From a checkpoint of a small transformer trained on Wikipedia: vocabulary 18023.
MLP neurons of a small language model. Each row is named by its layer, matrix (down: output weights) and neuron, and shows model dimensions 128-223. Each number is 500 + 50 x the weight over its row's rms, rounded and kept within 0 to 999. Numbers have three digits each.
After each neuron's rows, "fires before" lists the tokens most often just after its 100 highest values on Wikipedia text that the model never trained on. A number after a token or word is its count.

L5.down1288:471531485562438510499548581542412483524500540502442548504525597535555480525458485548502423527527530447558459500513520487456575497561481464518521460443483564499525540530534521476460487483473592493449403504425481497569497474469535510517538481555415540448488525539536490446547497536462568520
fires before: "9" 27, "8" 14, "7" 10, "10" 7, " " 7

L5.down1098:508461499476501477483435516509511500521439481474546473410549578526521546488530540472383397521520497471440493461442531541505541374481546443503561400503485546435427515483472583507533535452517518513496502496509474428499430543403509524504418536548491532423560443569566461519512535576447568466
fires before: "," 24, "." 12, "\n" 11, " |" 6, ".\n\n" 5, " " 4

L4.down920:417557435494446523476535468454511567526500434496477507468575557540502460557458581489461490529549485542426479522467536487488536475509424429561470506585560492592481465544508417512575517497466516465538468464486504575443489568507502518554479464395474481464591455575460524496552572485475455462
fires before: "," 52, " " 26

L4.down865:563559482518557529502528541432561488473433493492450542557586560520524563509432542533521454487486522595562436583559459494543522471555476456549555464481473473500466506498471524496505402543485551540535514446541563505541512465512506463506518494556475459585461520473571438495527535500570536484
fires before: "0" 21, "1" 18, "2" 17, " " 6, "3" 6, "," 4

L4.down137:508432541437495423614412431459479473499392558453499508446455524460486506464545487531461508516465461514555520546545492460512491448461559460538513436483456446359483458426497399530521462523510534585485542511428571558461530470489519439475571457475431425534494548390426489510514522476548516501
fires before: " " 41, "|" 12, "0" 7, " —" 7

L4.down1388:560446472500532511472565492432445428533419497446464527459521492510426514455511555599401470464525388519547533582484471497525513547509516419456495375519531515546502487551494493433405475471488475565446470463375476583421476540530525459467528503560521419517440496530502554497588480585480542528
fires before: " " 41, "6" 9, "3" 6, "7" 5, "5" 4, "0" 4

L5.down1423:509486536420566501570513507441561560482475515549498503530549516522527537518498473574523526485509578459496503506535487631477506545561496539511440561569461556526485534492535510505577456518449566458453514436446599533499498530537462446639574641571458525463513545411565486472409423493601526525
fires before: "," 59, " in" 6, " of" 4

L4.down746:441466512493508493518551474492469518510535518440521448535478476551478552527511541585523430470491525493486500428510626407543439477428521478490376549370508463526482523519520454528497502480536393449476591552500619523480510562492444552437491556475492501530546523505430517472477497554492508555
fires before: " " 32, " |" 23, "," 7, ";" 6, "|" 4

L4.down205:489471526505550513471521480469452551427434536454530407422476545502479442416472494461533505488531495459454504539450487487458497417428524437396484608553545422525502501512484491509505588524478442495534551576510436508499540561498478459526583497493590592491501506475521465414532566413472525484
fires before: " the" 40, " its" 5, " his" 5, " a" 4

L5.down22:453545518524517518484498476501495532469543531476497406615522480541516413465526504508512530457486507538522617488552458501473550497615519474541479457492420593506489485442435407480552526511537535474532551436446473490506440547501459412506516444488514500550501563474491535614595601529554575394
fires before: "8" 20, "7" 19, "6" 6, "5" 4, "9" 4

L4.down1175:504487521532502435533497544448504517515548554393522474516473499481585575477502402602487506530473492541563397466412492447444595414459455423564456512518496485561491496472496589488457440500398604567567531477548478595497525515586502509532530421450463518559447504498522491483466457525479593555
fires before: " " 88

L5.down1476:502449536446550427545450526468527528410488581442533490474498468560457477492497551542401584585522477558490581509507452503536515476589559551521566504519435489546460499579451541543545477445524439467511440487574473559458560421501466529514494504502485470486529486587410542507507514658512590406
fires before: "7" 23, "8" 22, "9" 16, "6" 7

L5.down64:548519479519429421492521532527503539479403437511598466487517503463487557482529536455434561474576415434491579470454591533404425420636479461565480433517513520485517458403538515446517524584534523443567561377483416519495466528490482579475486512489393462473562449476503496483423553475498512497
fires before: " " 55, " to" 8, " and" 5

L4.down1527:484521497518596527519463403527521567520417542504450502556507482502539481490513457500476459573448422584519469479559524561510614448432386461478474484499537477467357489479513545484465509549503436533506485560518526522459427571561490592590458487501493520433563552567475426482451507502518565476
fires before: " |" 33, " " 19, " ±%" 10, "%" 7, " |\n" 7, "|" 4

L4.down1199:502442485539487502471523389526511527545547462492566501565467488424549511493507487476515451482442535497489513484471575483482458492496523432447420480472483453505508500478574574504559482536549467531482520553516511511488530475608500546472483499484588619568496505581474537531552529469607516509
fires before: "," 62, " " 9, " the" 6, " he" 5, " to" 4

L4.down711:474475527476529550529489450541653427554413536401516475486521495476496549410495559526623575536554529516463455492541536514498543490510534520441487459463470473482537470483450443554522528485526487598575451507575623517465549527544389523591455487482673551460435555482471417539500465471565542513
fires before: " the" 29, " a" 7, " to" 6, " his" 4, " this" 4, " |" 4

L4.down339:513456524456416456530485522450549554511466484536528622485448566504469523476504494574528509609614457503454506541564469530501461520524502445563466556466573470523456494550385539556423449516539555569536497537452461467464614573554476447526441618482492509493480564510494566493565494518482488607
fires before: " " 68, " (" 4

L5.down147:565544472469560565502495508494472494448460520445544507509561497500478547483481559577532574480573460426494564517424550525559506480506527465558564510493527524515471525542507439516510409538572495555477502469457498465491506545431548461472526496515503443569431496321584498569524543591557546564
fires before: " |" 43, ";" 26

L4.down795:504581427522528484526470582562481597552592504477435448475463505437504507481525524530532474426540514481502446512439444522423458434516491507514418449496517544518495620503472541479603541520498545521527498473440520545495468427451547480539510603467467528535498511511512510468479510448445498604
fires before: " " 48, "inn" 4, "," 4

L4.down35:529475471606486602535538571522584515423522594552518493503449445513531535488534514424547490509400503475495483444384494456602491543437436559445491442592522530514541600492389375477514488478530468501474456570516550559547460476498549507514551444487603576579536582543501491483475567536474537464
fires before: " with" 41, " between" 6, " the" 6, " to" 5, "," 5

L5.down1326:532477416438489516543486564510543487485534515544545442555489483587572518575449553465457603548514373486520567525532618456423501514571563486529480574519429520512542540489548406411429563569464558551579588503431423481555482474453488474451545392497488523506508391505522535545459527473528467510
fires before: "1" 16, "3" 12, "4" 11, "7" 11, "5" 11, "6" 9

L5.down1249:459537476604446450505488570461545500637535471482536561440527521443482460532502484436544550444456434426457510513532509446441428610556541437454506477390564459544473540469572403539499518374527511495559485476481523396556503527496451436436524436428467529542530459603517510531517508541532517486
fires before: " and" 24, " |" 20, " was" 5, " who" 4, " in" 4

L5.down158:470517498462532561540469563431502563441463493522501517471497533478507602509511529389507531521479529373584481431484547523489461458563567449507459557511426607554509499496501414483493453511581482476402427408474407529460614445469453485478434485499512503483513446464599526581510383580517440578
fires before: " " 45, " the" 6, " in" 6, " to" 4

L4.down1379:431472538533503433573520610458573563529416537519470520438506571574575559526480572462406434586566587462465558515533464513441573525568461510530608572361565482448515516480497471561617461569495427554483517532459543506507562559480495424499484452485380470437649435541530455497446524579499523504
fires before: " " 62

L5.down1429:429577501512452451430498582559511542588437464551518613522512484467492516383542470530560514579482537509510407433517610487427528456600416468524489508469454488554489427457473440444492491505588424479439399508435468511509488493564478494496468474537445469488526502513518534506502478405475419548
fires before: " " 63, " |" 6

L4.down1324:509391500505539470527399536492471553525548552513584521465530520501485437494509514448496577536476491453484572432394588414442539460591546508478465507460543570460599476552509451491478501534589513409549518452552435504491544477481386513583625564455513510479590542491544493507544409519475465542
fires before: " " 66, " December" 4, " the" 4

L5.down561:487443527472508546484484445483532472533397553479571460551504488497534406439514441460564562564436456503537513598476443437574417530558484504407512424475437477529466537532441471484514442480465510494502584434563405533552457518496470476440456460449462436599519536508530537444444455487512482535
fires before: " by" 29, " to" 16, " in" 10, " as" 8, "," 5, " for" 4

L5.down906:426433504554468580529474465473511503532446513531472494449548475543543490503529486510437507485634486418503580463486417513537434484447575512477486379543509425506444423457482530434398472534549466563485518455516354503566475541566615563493497526617555505572461501473589414534530387462556428455
fires before: "9" 12, "5" 10, "8" 10, "1" 9, "7" 8, "6" 7

L4.down902:427480510513513540527524489478514533476449557524518467427484438457446435460434419540447469499385527505486638472465522509546483491499505482516433552476551590512497513494407580504549492465506511431481526483517486456548529453523507513495491482496568500463484574545476429524535440505519469447
fires before: " the" 21, " as" 14, " on" 10, " to" 9

L4.down658:537478541535460493572476466520458531616494502390499568459446457467514563450438488493578501441507466519559582564480497418489569447422538476472486504413463513597490479510499507471532441482586610507522503492556524530530450575457595449561561469455423445560484481445462473482538488437480425520
fires before: "|" 39, " |\n" 15, "." 7, " |" 5

L5.down406:544528472514555390490488496475453436509596481444535459451473480520519472465441520538531516506562469428401433474520536527547532449425540486524509480512526349430446546431527603527483565502421526552498501418556379505530496431471487478502563513463495490477538643505446474486636450516491506500
fires before: " the" 50, " " 16, " a" 6, " his" 4

L5.down606:519464427563558572476511476567525481546492401488490447486509494532542549454493547458495423453490563488539537517461516505438415392495462446485517501482352497571502578574514534482394515468504555595495507532509442503544446507457478478566506416612560480517549487526484515510499540325492515486
fires before: " " 49, "," 19, " of" 5, " in" 4

L4.down1046:378479445530502485529593422538507490553479532483497584500611408583489421490455490454525443425473558532528540582552540484509554540451390430471524506467490523488552446457488473495445461559587563526474394478501390514498463504521505546471427462465434443510512416580533495457525436549513534562
fires before: "," 41, "0" 5, "6" 4, " " 4

L4.down253:534539493536575515502558530545546431501502547507590446539515437557571477473490442524465533437514502495514481509492458507448482407546580439581565533595508513485559423466533466494515469470491527639445462433428515479566516549551537526529589582455561470536488520453485461556493522539572503480
fires before: " " 29, "," 17, ")" 8

L4.down1043:529460496445546416509479415528460537461494541558516481580433418622427482511422573468567477498518485554605518561486474547460428466451549534559492537468447561483439588503507510534491523497523472511514631548453534490508449488441347552459542542465468524537543490482512512522527517349524527528
fires before: "|" 42, " " 19, " |\n" 13, " |\n\n" 5

L4.down654:517449558543529500531560508432482446414551494534482467463459439561501586494438558512470491517547483481487522596573483579438533535490485482549534490507513456522605528508415469543498512539485522475555470588528529529560539400510437428484533550572472498539529541518484532599418578608460433533
fires before: "7" 29, "8" 20, "9" 5, " " 5

L5.down461:467468482498547427461558494488514573492572517587461521549480509423574593495411634524430483494465478545561466472450467440416589489466595512566476544537473469598469524499474435512470516540463547433507558603477559451421575516473509462509546468550547455505457480461508416591542509371484544575
fires before: "-" 52, " " 6, "active" 4, "===" 4, ".S" 4

L4.down1301:515570504532466547559449478542414557610496590474565485497510444492529485527504541478486526424450545528420533454482481489430439513551511506438528434463575510524479516487473432521500513506528505499562530479574465454507478480369531458520518541479414462492536488391551573551503524609449498577
fires before: " |" 46, " is" 13, " " 9, " was" 5

L5.down6:482453477552557486427484570428534452462502452485493517572552511439533521543551565506469498526564450467519468469432425573566341503552481510502469512451479554456594543508469497515489440524549370445476531497523554456490432540483620512467530476521536582448558469437522433505529511528510493645
fires before: " |" 61, " " 18

L5.down504:536420508510358627560483567528558425596550496495439500472485474470495547550438452416462536481490469515437476465526417462498502558517505474462520437594476534525478613497497529415445514451531533500451415518491484460477531459468551408446496579504413505506442515531541544544500566488450489453
fires before: "6" 31, "7" 27, "5" 16, "8" 8, "9" 6, "4" 4

L5.down191:631546504540476472534511472521493464524478401501479564562548533497457558588498543550513522466437482580495509489365521550462421520523491501519460567491482511542512509607539490503489536448416475535447581420485509528458466472647511532460613500511440522506540490494517499532474531597507477488
fires before: " " 29, " in" 18, " May" 5, " September" 5

L5.down1177:405492527540452455486541521520568468524456507405380478466532540623476470526536576595452409499497497557523603463506517324552418513494461423594486420488424431587596537475416565500480527470556436551504389488471438578481419457413562466534526427463509471496543513523615486460521403546502438516
fires before: " of" 52, "." 8, " for" 4, "," 4, " in" 4

L5.down730:466520493499495538624521446473510489532498468534588578485486391441552518396530480509533457419558551466550550553392631412479462456569520509579430485451422478556536374502499473515495482534451574529416543428479424524471501396526481540506479445489525479485564506572517543425505406562489480496
fires before: " " 57, "," 7, " March" 4

L4.down645:521530521428452505459493566543487570493551430542514670483504504587484481555511480558460484497500501528475524537440512492524510523414528488582517541458525459529414629502495468530448511513434436430476464621465479518480598463507481586408478455536571454464562520476470499548548599445476470502
fires before: " " 42, ":" 8

L5.down1252:515533436552577528560565411582424615460463585392487620549498501422491567544451493568478529468572397570517432597542416517539453634525415524508518465496539486520389521540422536482475465513518485489452539581500548585523552485518422472406544492364471477526421543552481401470545489375554504398
fires before: "|" 90

L4.down516:486500449566455578510570513515549525504492448436451554504472548567540553442555506509465481409659504439613449521382486547451452440447532355532527478406445476474398476491493482559513502459464561592606516516507478561534593443531548543529457507532470500451573523564499428521480538543509519468
fires before: "," 48, " " 45